config.yaml
n_layer: 14
d_model: 160
n_head: 5
n_kv_head: 5
head_dim: 32
d_mlp: 448
vocab_size: 887
activation: "swiglu"
norm: "rmsnorm"
norm_place: "pre"
norm_eps: 1e-05
positions: "rope"
rope_base: 10000.0
rope_fraction: 1.0
qk_norm: false
attn_scale: 0.177
bias: "none"
tie_embeddings: false
parallel_block: true
init: "trunc"
init_std_qkv: 0.0371
init_std_o: 0.0
init_std_up: 0.0371
init_std_down: 0.0
optimizer: "muon_variant"
lr: 0.00157
beta1: 0.9
weight_decay: 0.12
lr_head: 0.00579
warmup_steps: 200
schedule: "wsd"
decay_fraction: 0.744
decay_shape: "linear"
final_lr_fraction: 0.0
batch_tokens: 16384
seq_len: 1024
doc_mask: true
train_tokens: 136800000
steps: 8350
dataset: "wikipedia_en"
MLP neurons of a small language model. Each row is named by its layer, matrix (gate and up: input weights) and neuron, and shows model dimensions 0-159. Each number is 128 + 24 x the weight over its row's rms, rounded and kept within 0 to 255. Numbers have three digits each. A neuron's up and down rows have the sign that makes its largest values positive.
After each neuron's rows, "fires on" lists the tokens most often at its 100 highest values on Wikipedia text that the model never trained on.

L6.gate197:103134191155136115152098127145158134170104084112118143112123107127114147163134179141165105153163142086144122137092149114176112087110134107123146095158161122098136143136152141156095115111113145106109120115100161130130136132135159148077141103098125075109099144111147121124107134142102091126099138141085099150156138131159122111075112152127111178144149130124144103099117111082166122120083126114153175125134142157122121130155084154088152126118127100123131160143132111146147105142165119
L6.up197:149103182118147130145142118161114109121153157082129089116081122141120137126146131130145116119132116107184110131162153089164161120184127158109062121138120134106119129124162128142126137107123135115147137108110158101096146150139152137075167136103133151148129076122131148156102123149164158128118169131095138117123121139131134082127151148162143161143120136130133142131083102105120091159114140121148094137142133125090128134122138115119101088136136116116089081114107121146178166097198115
fires on: "ear", "est", "ie", "iam", "eb", "rit"

L6.gate196:149159120108096148137126108123164126137081146104129161148120133122160120107093133110137103122159117092138129080111145094091100133150114145126121148186093098136109159109144087111161140112176101182120105110158157165131156082124094120114147144159087156089137138115079127119119111122184118143142132089121135128156155136139113116147094181110100081133137153135118135105101115130108103135138143125141150149135189139120089138091139117130114096156157146154136119117097107143136134125118095
L6.up196:147115152129155099122108116129102175157135090129095162134088103120138191114112116129163135099117122083122104110141123111133095132131139194118151109137109169101108164131152127176134143140126109115142105125126155142132139101095125110135052096162164156118128156167121163142121126134129102085150178101115137146153114152145132077151117160106143129136104148137144110105108136119116129113134176117090144132101077100120123139144131123162156094164135130144141141126174151140119130095101105
fires on: "ri", "ost", "ot", "ow", "z", "are"

L11.gate337:139137143142123115167111120140091154138123099116088135148135139118170118099115112141145102127180141125137116145146096136125128095127104118131154154141156120133114150131146110123114118164142106127086147128140109119085121139115143088140140093111135136138115150123086119114130088101160141114115209137113098164121161143122147114135095134139091110103156116122084124147106133092157157078135137135097149093082171165120159122108154201119108115114129170158112151135139075124130171138144075
L11.up337:125137172155120168140116130142122157126121130151079099118163148098142115120137121199156125119140115166128138160131150168144128104183179145150144118152123146125142114146123117109124120144128137125141102110168168137132131140159151161117092129161136124144166131112179114083150123179135183146102152131140162126148132098129136107168131134141131092132108123098105146112096121119129123136151191106151118106117118132126141143115140139105084135123148134126149088083100081145110173180161148
fires on: "l", "st", "s", "oc", "gr"

L4.gate338:133149103111132109142133106128133121146100156128050131145146158126148112144140112113121154132061162111151146126120109138116138108083135103172122131140134123066125105107102134146083112095135124147155149138147128133136154125151115149148093112129108112148116139137156089101133111132127126152096170129176114132117150146169116135136120139111073142131073135105097137134113130160099146142163107088145132161147138092105124159148133156138119179121105111129126121097165068151123202126113111
L4.up338:090113135132123106139149141103161114134093132152085148161136165142161170111137136135137144137090134143139112131099134130152140105113123113128124117149110129100106128147137103135126138084145123144130118114095135092141167127106134121159139141158116102134171156124102111133169116138132141130115160126151124137146139145152125130149079138116135123146114073149118126158151150156094150187132138121164157145145185115092118178129149160138107163125046072145141101128167092166099178166131103
fires on: " gr", "=", "-", "gr", ":", " Gr"

L10.gate312:134149134091109114143117117162123095096094078096097112123145128075182139096115125133127083114176110169145129139131138091157157160116147133128136091163131113081128123132126126109102094138159147115152090104123167157113113092109123157150113125125108124140124117140118151130093171146172125130131180154121180082137168105136131116090145115081123110139122141145120138152135066151118143172102151128119122118128112152159128106139093123129134118133115126115165120127096084163097102150112114
L10.up312:140061135102144152133119158114109128122153125168091092112127119146116181136103132110137124105164140138135124106113133144169088152153164156130101139190140113117155174133115138096103145118146097108132085137177167151100109111134136140162097103121154134158157126119146112121154132106130133141137135111140127091109102160091137121117096185134163096122099151145091129156089115137118099125171170134124167146109148142105121146096132086099142113125147155118162112086158095140106145120132117
fires on: "e", "ot", "ost", "re", "t", "'"

L6.gate329:116112120123147073138137144070166129168137101175105143143179122126147122131149121111199167114117126146154191125091084120098120150105151135115162101132127119080150160120158134075071093140142142129127169134158119129126144154120151154165130094112139148101151156121144123127133106133108133119130129180151091142070135113124116111099134121082112155107116112119138111111120146110105127124141138135151170111153127106101128143144130152132133102095125126142077152114138152157115141119141147
L6.up329:106113124106162131132115146088161121119147140121150115128186134123111122146128180144158144129115140185151148135085076138096104141101165103100162133129108139111167164123162173132146120081123118130142135101099127115129152156096121141179113140143129135131167160121126127102122073152125123109130132137162109108150126135150108133107150146089137097110084125157147101120089125141095113092120121114130134127178151099123169140125126138164112115105115089137060106123128131147082138116108080
fires on: " gr", " tr", " Gr", " Br"

L10.gate430:130106154110080122098156149139108136167141136107101181180161106107152103116111146095139140122146160093156113130085103129142148164145145168117069166172121104106131148129111121153113097154126142137135112118131086152142096148137140146134115127083161149160126120138140136112117184128112098101113143146153119137105136114133131138160163139148204104141142123125092101147103140145106137128151119095103107135098153094093132124073148130170122096135121087166111123113115131127112160142130134
L10.up430:142130116168125136072099127119126131114117113137112133098178099125136161188126130128137104182145113131128144145097124149124153104148154132097143126179112169077135122127174106132133114129164141146094105100129138165132102114141147119103140090120169112137111100080150144139135206141142130092074146138146108129128142132146137134157118118130134098093126121101122146109135110087105143147128091085145148119100111151123130130103126113146105081188130142099119118090158107129146128145176115
fires on: "s", "em", "ill", "and", "nd", "l"

L5.gate5:156111164110111133115121157157124113130098163091151126111110136123139135143143115131129188126174105153168152069111104098180153121133121137139112139125135115113179157145148150097134132145144096141148138117110110142144166171141141144151133146120143132155158132142171141141106143147119121129114140139090063105147151080116138135081141169153068123120154123106127128145110136123123113143105130092132155142123120135130074098128113125090129110077178136136126145132082079152095133106160146
L5.up5:141147108082135114128142161115148088123140155088123164112126123114106126117164103134142183110127127123134146134135137075130109109103115114150141117138121089094143182104109124151136130105159137177146158136092167169098150139140137163133102089106200122094101135135157103151123117119154135123124181147081101126145091127132160083104079137117110176136072126116142141144099116139125145157098159132127135137142157142146112155094116141092139113150154122085115129112099114139135135131103119
fires on: "em", " her", "ver", "iam", "ear", " film"